config = dict(
    num_hidden_layers=13,
    hidden_size=160,
    num_attention_heads=2,
    num_key_value_heads=2,
    head_dim=64,
    intermediate_size=320,
    vocab_size=2048,
    hidden_act='tanh_gelu',
    norm='layernorm',
    norm_place='pre',
    norm_eps=1e-05,
    positions='learned',
    qk_norm=False,
    attn_scale=0.125,
    bias='none',
    tie_word_embeddings=True,
    parallel_block=False,
    init='normal',
    init_std_qkv=0.0142,
    init_std_o=0.0142,
    init_std_up=0.0142,
    init_std_down=0.0142,
    optimizer='muon_variant',
    learning_rate=0.00599,
    lr_mult_o=3.0,
    beta1=0.9,
    lr_head=0.00939,
    max_grad_norm=0.5,
    warmup_steps=200,
    schedule='wsd',
    decay_fraction=0.854,
    decay_shape='sqrt',
    final_lr_fraction=0.0,
    batch_tokens=16384,
    max_seq_len=512,
    doc_mask=True,
    train_tokens=209300000,
    max_steps=12775,
    dataset='wikipedia_en',
)
MLP neurons of a small language model. Each row is named by its layer, matrix (down: output weights) and neuron, and shows model dimensions 16-111. Each number is 500 + 50 x the weight over its row's rms, rounded and kept within 0 to 999. Numbers have three digits each.
A block is one neuron, or neurons of one layer that tend to fire together. After each block is what it responds to, as a language model described it from the Wikipedia text at the highest values.

L7.down8:647419484442521506517516457468493569498463523476507465514491490500427488568481520510510499515594542545572505580571531419571425544564503575565391473463522539453484464537491526499570438515530493470449448452510492459499600600611564563581368450471523554470546550431419467518543535527526499591
L7.down40:516414491454540558491403530469541572586533508516550513511498444525474444501492509553526514419440478446464498495465500528533421515466452519498506368562485488538572392445513535459572492458596535366509426516532569485516530456515547401561458531503535549551531478493515565382541467437507504530
L7.down145:502602479472501537488456435642508471317439456496494490489530571534554460577444445516444428509530462532445537530509487483451466513519514574484545559502509536454527572504461511454578564456490530490505475533462505493510477422559479414466438435660479522541481543502472473594432432455445432472
L7.down246:522454581478460437404508523428584509482446516516418434607461559463536511495560480403475501508528421498494464480453508527534567460472471486423431438534481612578527389526563542436490569528514520547440491530477523578509488539507474410498440574505436533500436489507492501576495520489457496495
Responds to: Mid-number digit pieces. The first digit after a thousands comma in tables and vote counts (1,964; 53,986), also digits in times (3:01), plus some mid-word fragments.

L6.down10:463570490455526493554535465475515536508460471392532421529527480497501538497465523519564459406512502534445435478534415477490463603495522480629445436501553452552512501543455528478507598404494438609535516573493537523358391442565496454585471466538457527493546491529571419442477554489529489560
L6.down36:585526571512490468491568433576461490509571528406502474524495523393511530383490437496442500545541460461511531529582486509600438490505443491466428454630555425477547503559540550541475512395558531495417499415477474540489500457556515547492458518488433575467519528473534504418512558487524456511
L6.down66:473492538544497480473544440443622505522499450505521620410492510576507516556469611456436543513502512496464556399515411416490470548510429497488572561456521477495468480569536441417581501493535442439556555477521539485557550453513572486441484516470423432451579475486483509419540593430447418466
L6.down70:577438630561581486434509468576560574427509519469573588468512488477431452454436486495560476489548467552438647491490507455536541529452543456472431542492512526549532511565501471540556539474491498559598539426582453469449434524488528459431555564534466482456506516549492481556592504588478413526
L6.down97:513540480521541532577512512559513561443435511552524543521564641578456429436508544545500431609529519458513396454554562461465547454510465539571477444465536543506482488506514522421376451493568429409521400519427496458462480496496530508456460465473455495536456441593519421473482514408446472574
L6.down114:534501531454484410587463479464480517435474485405459495608489539498498437471535529521447495431537441468463557474520496490447524512531497539536459600506540487504480420457471536489510496492521528495422545579435555562528526511470526543433460469514452579522520514466466498401476596494496616509
L6.down122:434424468500528515487416522580459507496447541562470487481535524446525449423516430491560448455434608456510548495446537565460448414503584435483452535532563500459553470536414535511479512476492527525441556451573557493502431475518589565494513497563554448465511508626539541451437478440490618458
L6.down126:475494492521605368560469539582463492458546599517496471397485544468436517487492556519542503435533502488589554445426553430404523534408521412563479541503489569473515549416472574537553506573515505465479508456507512556522514514455506505525373498441570471573535507488491506411484563526491523493
L6.down131:587433500481475548496430405515452489478516591555425468569506474500451647490554521475530601424555509607591495498551492505478481510551477499504493498501537500507477476570427532613506535503507434561539537508536434540464488568431568535458528526402498492504464485517539434517392486560627511506
L6.down140:422498515523542469550503430507585455488461423604562440423496467473479458503436466549561492462526571451467567489530471515466540490472471506468587520512409469547447488450501546563529538504541582497481550434441468499484511458499461421490479536531465490486574456516532457459499528468459394520
L6.down143:549467542488519519509520443444527458507499566561477465537517565440449538490468490455460505447539435482468538457455390590492407384409504477573493584539511464534457480507559605467515532475492489448425548492568489544507576542464604473399444465528565552453501522486423327562493538509460452519
L6.down163:501537500543540516523499528556472505508413494546519632410614584497461515533488546544438440480592562484517515496497498454478508528510462552483498582413546489451556519444488432436462576590467423444435444490507475514439455522486461467509447468530388527542497482536433490515605476526498500437
L6.down240:512487487548514511456465549544491525495516628546533552465506532450476573469485577528493534377520490444429537493500530456452484483483539524547464443444567464545573492514445500464376550553479489489533525479496502531471517454517524519500544576525540521450479438596466544426473536484456527525
L6.down243:440625442502466488512540496448602466544510584468422467525498439555598523479516467390537612503534523424538445457483474465473521499455537443536487579485436407485500467516487452455453530491556618556479571500461478480544493494517515469426603666530474547501507492533500557469551473461544454441
L6.down293:507512524466437481579612480508551427395497501499532547521512464456478542415550511490474521531506519491574518497371461538578585543496491482555451497471553475422523519603530467476555481467515540579486560469521535489523473514421408655574508600525490513438372439495505507541503449512442483469
L6.down306:578440476498583520498535412366442581506539469562441593569491461603546457497448428475443473470494503459504368426501456483467507495564416483564552479522449521541476515504556503507485545514536599514569442460557475506461501556474438520496485399458521480515468405468579508533387522586473437477
Responds to: Acronym continuation letters. Later capital letters or hyphens inside all-caps abbreviations and codes, after earlier capitals, e.g. IBL, CRA, ERA, PML-N, F-51.

L2.down18:507549384566448577442557557471486424541414573517554510554508486461504551451494459482476499427518568511561529515334514503492515544422609425512461518463541461533511477588515626510448481509561481525523550469478434495545541504539491496374565517603491507427490461576565510438454528487461495468
Responds to: Word-initial capital fragments. Capitalized word-start pieces (mostly M, also A, B, Em, Ab) split from a longer name or word, often in table cells, e.g. Em|peror, M|ission, Ab|dullah.

L2.down282:556512420608488614492459518529529553496474522498479496420621542508540457532482376422443453455453478500525523549546549421566542477526498452426502514463481603514485512455526503452492548488457439471543531477567480474553595422556537400539473533481587513451473454527533496550538545495537517524
Responds to: Split-word opening fragments. Opening sub-word pieces of words split into several tokens, mostly w-starting ones like w(ords), wor(ks), nor(th), Sou(thern), plus Cyrillic pieces.

L7.down133:459548491455588498417405441547521460460509511583546495491529516593564438479467489471602519490496600509576566466497421401417519444498481472403555547494455446333499507487491564447495493484549494624525485511469557515537552466509494494434463406601441554474414470454606535487470447432479496521
L7.down245:514552533619458552567553487451583467471486470561457578517551544551453459404558523504500519589473552517500459492588475491418517509487520535622451426530496555502517500425469598489374536478563477421505456487474418598486534477480506486401502539480435518471528412565459449475557414474541494537
L7.down278:522485454421502531465492490491448541539490515570426527455536464501489486484575458641533433553495534468495463422515556468477451507593522482450584407537481487533486472514484488470439483476460486419501391548456530557505420572513496520586420456462572511446516451484496493690517527545581480511
L7.down281:483561533469508453501552493521562539485521431607574556502489530504465454540510557472434525511503579460564534505531530509489556466504389520542605542497498481531477551469515486404442461418480467528574514505486511510591516537567499525497593452554402509378495509478435468486453538456354411547
Responds to: Acronym second letters. Single capital letters in the middle of all-caps acronyms and codes, right after the first capital, such as the A in MARIN, C in ICC, B in NBC.

L6.down0:402464534521525460509424471484583555479459488549545451488503542547484505474488478517469519322517496536441520468453524550477536427424543492476416494459477460532528537580480434531609529586507474529611552527436515472589547476516494505523514444472449579502530509484518479617523595495567415396
L6.down20:561532514463557426407511457518548509397493498396613510474683445493530503508469499568507562443514460460545530523464433437447443578540526504535464449495535591601574471454475497396552454580532461461459596517503482549375470440514510492568477466527568584501512534486421444536477470458572448587
L6.down42:573558468550424531452394528400494559543544528520488480511521532593443495495445552529504470409528504616546527559470429458582569464477538440504495580562581490474562486555538427462478479447538505468482544574481516524485508528495525435431461458415520520527464481529412429572407551428541619515
L6.down53:426572473580533441470441434500504483453502461417481528546501418582461462546544548538483469468574460497575533500520463518473490551487501545482515516523449513459477465481450522542539464451442500470526447504524527459471483523425485470592510451501526512475571495612464450537524495482410547492
L6.down68:543472539567577535551657456434565544564451526486476569412518499414569540500549592459547527504485436482412483496417376566491510522460507447502556513477491507558422471618495455481563474510584464566441526546467507482511518550522499523516485512475539501487518533560575521488392507502491535316
L6.down69:558503517492539406440496580580457505364534427484399500489479533516491503554550557548465481489603484519442530468452479475471447532456529392457497604495501582566563511564513525519575539523484463420437480452456577476476549432474570480529462523479473464463486503494485401507446417503480441615
L6.down84:490460481434422499459504505488543382478467536448489456512459581442500492588409507535436499457449502529542450447473491545514472447447423509468455414564434526594445483397485522520505378535494492459503519545503517527451501489499466441497457553431589555526487563417496396436539496487554526527
L6.down110:518577525408515440530456513606524528485482431500500480483617457475529528520498485532459494639494443496499480549578572467501406441623530481518482526533447497477543512502432529521493458569459509467458481459462526579483489449523396449447591403463549515462476508512528446553501516372446458461
L6.down148:580500484476463447446521561471522520432487564483551546425505538487483442458497476517443541578507477433519473526504499397470374591445430499589543488428512437526596530523507523466474544491488367424563433530535589525487606542531451495566490570579473550482506492590502479476484583440472551562
L6.down155:480553514604530544525470452487493471481505547562476553448563528471432455422506451572425467390511464490472537385445471582544492521442484485531552470510450558505493515609459556504467483418464529454412561498563389485422548500537473477515514449574561512601512551454478522455333501543509513539
L6.down162:431547433526597393491573520506499426557474446510528493545552479532591447533496452529530505558527451525566550480449474511534444436431530473366604486535553537498617460457546526495538489540575510447484485514501535530521468485584416437463530457500444532394497515408489507460473483459415567486
L6.down168:528466531417442470453455541556499428579512564524533569453550493455536531557564479513540483447470506531557514542430486446464493572432572470466511416478504490570434561448531491502470564465435533456440508497460420428565456548539498410464509490404594540501526558457492588490387501537503587470
L6.down232:521582465438512519600519526479511473507408407487538484527515490562445513485467531523525415472568574513468542534497504538450542519474509456504469526499576406515557431527501468451468572560484538403418568457567490518508574542506487551599498518536475602524549466605543570530574498455488509482
L6.down251:452465497522468524450389505626567464515549512498501526566523612368464564456616422554371508555455532575508573541420513541532484557606486422426495489436532509500506494581552570467501480535453438520512554519607482529474407548466498502489489532468487453490498501454469411559476496491495517540
L6.down301:562607397493489499481496521485492575573480451506557550498516392543455568527496478434457522558432573524468439584479527427477448527483556622512534579558531575469469499507436464461497557505475446532493606429542512487643429500482548497529577386590524517490457516534566535515450509401497462515
L6.down312:535501496588458470458439487556350539537420444555557492476623546531429492548548484518491498497439602546529507379514505521576522449521547456596576478475520528425564490504490579531430519482496535488551507434524445431595441539560437483491439486476446546465514546472518503443563451449488462553
Responds to: Mid-word fragments, coordinate digits. Digit pieces inside geographic coordinates after ′ (e.g. 50°32′06″), plus word-internal pieces of proper names like Sw-ind-on, Nor-w-egian, Kun-st-ler.